Weights of a small GPT-style language model, trained from scratch on English Wikipedia: untied embeddings.
MLP neurons of a small language model. Each row is named by its layer, matrix (up: input weights; down: output weights) and neuron, and shows model dimensions 16-143. Each number is 500 + 40 x the weight over its row's rms, rounded and kept within 0 to 999. Numbers have three digits each.
After each neuron's rows, "fires before" lists the tokens most often just after its 100 highest values on Wikipedia text that the model never trained on.

L13.up951:513542475454507523532532480490436461436588507578511518471426509560516495515413524427494486514513469473523534493415530449554501439477544497477525458511521529419535497452487586505559500464487441502423444499447516420512533484527581515527541459482465472514490534499556498507505523517506519534523522465495490503467534556518549495489556552474535532516403534517492459556435508504488587521447
L13.down951:492515467521499536517482447527504467425524497540516553434529562484431566476477472491517464529523516532500545502561508455462498494521464546504491533497519472506558468533486484484591523506461495514512495521508536505456544595532420499405540451514548440525468503469545461558495470533459548455452518495465517519496443457498514444487468443480484504507542426527424468490476484528484570446476
fires before: "ed ", "ord", "ing ", "en ", "ished "

L13.up915:521513493477439529472495476519444518544526501583527531464410492530501526465500522492458516523556503425593494443488447463541491447529469442522490477594494534505512537563425582469567481453433492557470502533515514557405485542484492477518579442492498479455451507537509537535462490466553526468470458466474514552511492516528472497447463517445513471498490507540514487506506518496469529494465
L13.down915:531446497466472519545461484444480510398527530566522589497493458486471526469517502522427525541504420427538489509459483545522476607421542473587474529514537455539599457520444546509535514478492441489531463476572516495486546371444459531583495486498464472464514533541574574499497512469499444475523465529506532506510477469451487515546473497459530528559441517555470507497489472444470490450498
fires before: "t ", "tion ", "tion", "ing ", "ed ", "ent "

L12.up22:490508453519539499500525556504452505530529539470504444487460496555536586479491506559543535530440440522600488538536522418481462475527556505482485465558504473483532487502413511517505529471558529536536466524517469518527494476540462498549505494528483501518473495518454405441549489505543556450541479554480512535494504529560502522476533502469451521499443502495495476500434528514605472484496
L12.down22:485480491446462497554464502502506509515549522573495429432504453499536523493539515539442508486546478404551475506476466421484471488496558500507456575463422444522538475543544500480480488578524520464466466420476454462461585567482446479476462480507523501526476533532503430537456537521508459484558507462463504484534496481513497498455502552543539479493492481509469603515582413455487467456534
fires before: ": ", "ot", "(", "el", "ed", "s"

L6.up1003:462490546420476528565440623520518510487491495486566511538489467513515473535505510467488446401518465478437528487505569489546437545479550489453629486506457435481474487501519406533506501454520463527459529427487547454526477463527490505544491505505533461442493363459462451483516516489504413491541470490478521451550484490514518446524511449617501612510522534507474467545492455476456511542467
L6.down1003:525503531477542580503357441520483486538448557514468504450499559526528487508490497571561525380456505452480503483420480507504481534534499446484495502508499524473458438524430546564534536479479458543577491479481514463454530413448511583529424564567419494514451419506472489557483509489509447493469539527487541460502501520454468568525549452516485499531534506478439448516537542449493487522491
fires before: "f ", "tr", "struc", "c", "n", "s"

L7.up794:502455472539498442478496494515495528478557517531482485484490530499503518401484591586519509553512504480590437493560466473496421465469512581479497498496532508473417539527496555583497448478509509535433454499517428516507499548499455526451565472527490530534527559509486464531486500493494496419469473446435506495444450509493500512471452534542503502562462505464505459458517499441436587450431
L7.down794:470557558519498448474453495519505401526455481489443497478454540490567491483449460483479449484462515471477497452493488525488483427519469434467522489572450487560525477501442518470560493519482487540470549464549450487429512485453490526506506514431503534565546528541495447438491564496450513452454462553499516484523536429509587457541566461510527558601486506484515486480559571516462525421450
fires before: "to ", "fac", "that ", "duc", "ally ", "ar"

L2.up548:486466491508518414507511504460522448529496515546514566525486478493493455535517479468576495466551520450539419519448487479492477469542569483523595501500528504546443495500499496530535519512464392527633422498529535487551492498480587513426527421608513497462531558451597453493578499492507487520517526554530426516514501536519504514510520535519509459550532460548502502434471531533500531516440
L2.down548:506449531481466537504411507471560491431519503499542462508452452486442532529444500482505475498535462587524378503578520502530468529573494517532553489522524425484407478542478501454403428554501517514466514496549480513469506589546458583490427462483527499540539456463533515428519497520541489529454476533489458541464531477513518500533469464513498511458566527515463501533477451488411482496630
fires before: "\n", "\n\n", "em", "el ", "ol"

L12.up556:555482511468489534521530517508486442462543517422570460476476506539468605525469512520514499523490554516464474439499501495568465445477518540496505555483562468507487466531432560467509570492542509530465518508437439532468462488431564482545564444508459473572536497553461463361515528502503520463504522525413471523434515501548492442498456527527469532478464548512516427456440603447479558477453
L12.down556:536498503473541465485475480480537530597478413564548468484525507512499499541413520498527471466492447463531472496453490489513471466462482540473507502469430472483525483509553501553476462502447482468489516464450503480500562505460486451511537454593494551583506475546507521478507492488471527513491420520403519503463514464522498505517554519503544575450444566538492413492498478481484465473554
fires before: "ly ", "ed ", ", ", "ing ", "tain"

L8.up263:478486459486467531544480537431536542482508547484514505530497501528521553519513541479489572561513450523472505462533495466528501460467520558511485507499464452530470548444528501478517559490483545498530457539472564481508522492446510546515530416509460532438530519586508532459419501556520494489577484483438469480524458432533561515581515500421525451494482497477465456492364505458495515466494
L8.down263:542532464484512516549526488486538490453546568558481493494422505575506537492453577503537534493450501499487470464580520480513527437510487539459570462504513481476482516465544585453517482504511527469488505432486611526515484461472427491558496446470440512562535487534417462500490469529519462543540505512546520454558456491557545482489490440511574473453505500523561505492504499553472518413539
fires before: "ot", "ent ", "ed ", "ing ", "s ", "r"

L3.up472:408519503560495535451520453505520544494518480503477503488548536581504411475536474515531531451524418423438482516471526443527524542523526498517462557524439462526490457440509495416462487546559444463591484498483481453454518486495488458523548477543459534444524572482471545495476542471429488503525493522526577480522481478532525495566527490550478467615501556439511477471547493475469516509510
L3.down472:494479571457550539496504512461421543467487464513515423467480458569510419471509486565399458533418507549490481570472531481481515519515508493505483585554485538567420483485464574449504492511429497482555452520518488498470503548479511449556552569450520502459513515536519521459437451519452463544480487530503499532492502501438456536589506467529368510598514498451471459493496557482508503538555
fires before: "um ", "um", "af", "aw", "as", "ased "

L7.up984:510505515515501474489538534519505477490432452572485515584482526548479491589571438466550499531465496507453436513503535520496555549469418467578533467422494510453517514500456498491529427561490569483464536465554505582553516515527504507551455587498491520513511518452479520527463510442494500457489509586467480523493473474506448473461485543553523543445486481513546499478592428405555515490554
L7.down984:522458468499451574444480419451493514496506543525499494534511455511485537536476489539513486461495512495571546501547513473459513517495558549460480482525518489534417497425579478439511523537450490438469470526526522381559527474483426541498531473496443479516574528592435474525516535579498525523483569515436528488469495480463523585540517508446500520518450457608481540526559544479502447482419
fires before: ", ", ". ", "\n", "an ", " ", "\n\n"

L7.up253:514533422498474460504502506563475477528471510437566586536412520472533502545498505538580572523433483527524493424524447462473455447445500445535521553486500513498495460442493430512495511569502540457443490557528479556459494499554467481450512519468420511508500470530488531522412429492486538534503515569471504495451528480508512439418432586505560537513420469491482547474531476556564486477471
L7.down253:521499547448465509411552493538475491428476491525511474536521511493461471462482488481503483450526516468453544504517515580489545442538450488520528495487523500532512505453526488520577506505467522497524432508509486479496489438531476489608445520512467500460513513498533539504492505554516512517541558524500548427534485469532452538530512524521520505497395485518531440473558470479481460472466
fires before: ", ", "a", ". ", "'", ".", "a "

L2.up962:508549480534534438452543616465477496477479474517451516553502458517449555471577545530516506461475505492556527486506535495479459482508407444529519482487458528472534558465460458505501581535564500509493477489466555573520521543535478440522521517505499536543543422521473508465513453444535544512509542571568489410527445506457530515451487639532535523454443488524508499535534551446433414495529
L2.down962:506563492534522474447528513467439501480447476534449423583471496479476498487561542486511552490513551505538568465545564500466542503539442493507573521473482516475464513514485447495507540532551503468480538515469517552495463535506444456490515555542535530533501414543467499411542522431507467554494548610530462400527523444423493452469485512549532470523417482498469374531506514484485479478534
fires before: "al ", ", ", ": ", "s ", ". ", "'"

L13.up967:464499444444514540468472487515564413465519531557471555446519496522522502395489483481525502523511467528546490444500487502483415451485479521532492468498465529563570585435491524423552571573484483465528474587498511488494452501478529505534565525468470490557419472597522529533456447503458547555380519496442569523477528550572521495492559528448513588478537498492426443518542487530519513500549
L13.down967:500500554412500499433512489483491481434483498528435543476420481521492550443560516555515495415427519584535501556458477497453503449493499434481458531480510471520475503476469506567534571484525551524421485536509542491439491497498511497460528478424508467539481496524583480514485495480447521506510534552487502442496489527492535558506479493343506522495529451538498507513501542568457538426495
fires before: "ed ", "ing ", "es ", "v"

L2.up51:548503533465474566466515471440540496555481528550575508539405538515497500514598534515538514468547505471540521550550473498492510571522510550539555531525437445472492514580497500490530475489521508448524508443458452423518513506552516550561454504458487431515443395455525459536550538485475441483513506491531453592507495492499416480507502490510481544468407512457502514480450468548510445545520
L2.down51:493539545439563554412422407504515535501440549504524507659488507498504449517547574514556520451505470466513496457497486514543538499591617577513517528496470445492544504559511494446511507481507536540498524412483456448534547460544556581526441527503500401563514440467490470513528545511520438425497557494479422511536498531495492497454520461512440550434544508487497505508468516520443441532518
fires before: "n", "st", "tr", "serv", "c", "fer"

L12.up279:531538443551453474410565553600484532544456496582514518530411465497431466458487481526535495476527485479466514470566469501568471528480486488523542397506532538460557501456469457438469572496488560462490509511501585520506477492531515568432488471425500523498490478489478460517528471511448556547511567572454464499503505420551494440476469528564502512465408508528427552580545495468520454517518
L12.down279:499474478463580514527477524511463488421485470454563455421464556485580549532501511490443512516439543520516520494483521410520542491549515514443468558593550450544568513516523496434476486503544529475478472525595461549488470495469482496471428485463546568470484547542493491468498429535482456505534526445460426556440537538481529483482493552530497533568512549553541483465442487504419439507539
fires before: ", ", "ed ", "\" ", "ing ", "s ", ". "

L13.up426:534537488425475477470476469508449481532573539568474548503571447540427489451447484536547470495420463479454471489559461513497478512524497470500506464521586476534565484459437455505489564505500483515509476525484463538520460464525528506482523456571506476499523557519494425469527577490626474486461469541463446495461491485492493507460487462474512540489457424556479504473462464476507563499431
L13.down426:537499530564502487553405472516475523520564425461462475477488518468526484489492534489525534490616528471513499498526572494488501549418466526525522524508517526571523546537457506566543467543369496511580539484514493509418527551471463488496534548475503484502524506554506422493514457500423585532555545481478509491541496487496558510429492461497508483548521491462577419550525549468497464461580
fires before: ": ", "ed ", "to ", "ed"

L8.up701:518536526495478568539482455471508481551490447509514519500401522498556476522505477511489455456553515497478439476472500501476436553392474477452527490581482530474458458538523453466524513555523513495493495487480491440491523522522504479475505566452526493448514492532412495432583540477499450571519455480508425516563456540471474525485464503488538518566493549424615461573495454472540479501486
L8.down701:437557548507523474526510425567529524528510469458422476576442562479550492533550476540561476504550486476490461524428492482533571497574619511427487572571499518459526494481465522444489539432454454484508528444527495549480469530560496500551448514478476532518545494506479556481549477591488562512452472471490456465520541524499490540491520562489563604506485551464506502511517499470514468457511
fires before: "c", "g", "i", "af", "sp", "s"

L7.up666:472504498515513427503538585478510475512410547554415499466492562545509551526518497507451449469495487515508529566507444426508476476526485522547445449517449505485515510473485480478541495463533587518446513547465532480515402513547486429489478523493498555457488505478554449538511451447533518549507484478477497510592467520469516527499492511556428504527489528487491460506512472483514469439550
L7.down666:543391557570454526490478484542513477464574474500530466561488493481495518485508517574552481464553498492506500503448506498455468549513547466513485502496554520470529477526468486491603513459494526494469506523534419516498513486429461520504554527472462519402498547531469423570424535479531536496523521489511467572481508488454509551463569540486521445507543546482506484478518459499450575479478
fires before: "| ", ", ", "ing", ": ", "s"

L13.up758:478530448528552562484435469492464507454473529538523519475501474546484479515453450520536510459502483436642485469513472498493486421546488442515499541537438489504484553492438500581469533539470501496456493500506509512517483515456530505511526545570534497516526478464502472446478533469554476505517498531474487470488481502447481474490476567526489494505437494435544512474521428573560542488463
L13.down758:494505410554543534498449531407481452525492502494530537511548431543506539497505459484570495488460551446461506518507567534506553514489567539502499463541494494506521498508405438514536463490438528419464507512564584487539532435478522523443498573510476546463479473468491505474565531532507589568547522454550532544521449455514539505465489482477448451548470477494490437496549498517491456512490
fires before: "e", ", ", "y", "y ", ". ", "\n"

L7.up283:477483431517477492468482492424470419459452460488478475485541550574514480463508512565499462510522508474564477470549491488512584493476456465524441539536469501434490526432479545482532535489555535457480448486508511475533467507551542545487480512528526481548479505530551457479403488415493507514443503533514497470541514535455542501498518510552483476567471523472516474470496408533551446510516
L7.down283:519481463470469470481570519467455494585493520497460438579461509429480548528502486579565520489531522430479516478567547511496398552488489519482487465421531532475466466477504524478507589506499570512526522484538462537472507454471491448541468534461517550521506454478567470481515526463482531520467578524485514490583444399448503549491563510518483475579529508506512553511578498506536557545466
fires before: ", ", "ent"

L2.up1004:478477504434465471476501571445499474542532505452456477512494503502493543560563442489559493464524523514477414477469516460443525495591413548527502504491555517510492515515512556511499547566518469424547449521494471517540563567507489477515548467573513543519522513451512384429493483600440474533471482548477518446465545559562484552464485540559503520459510541475539548588552522466541516526532
L2.down1004:506449561495487489525429595469520524482502492481503437540453518497531516466492479463499550457526558552492521505441516478520434530497431460538548430430449439494537522549507509467564493506542498528561523537493486507514499511513490496543540502508476562484441491502496481506499476472509478512548525464473524507467459545547476526488488479468415521561533453536494479443508491565439485479537
fires before: "\n", "\n\n", "f ", "di"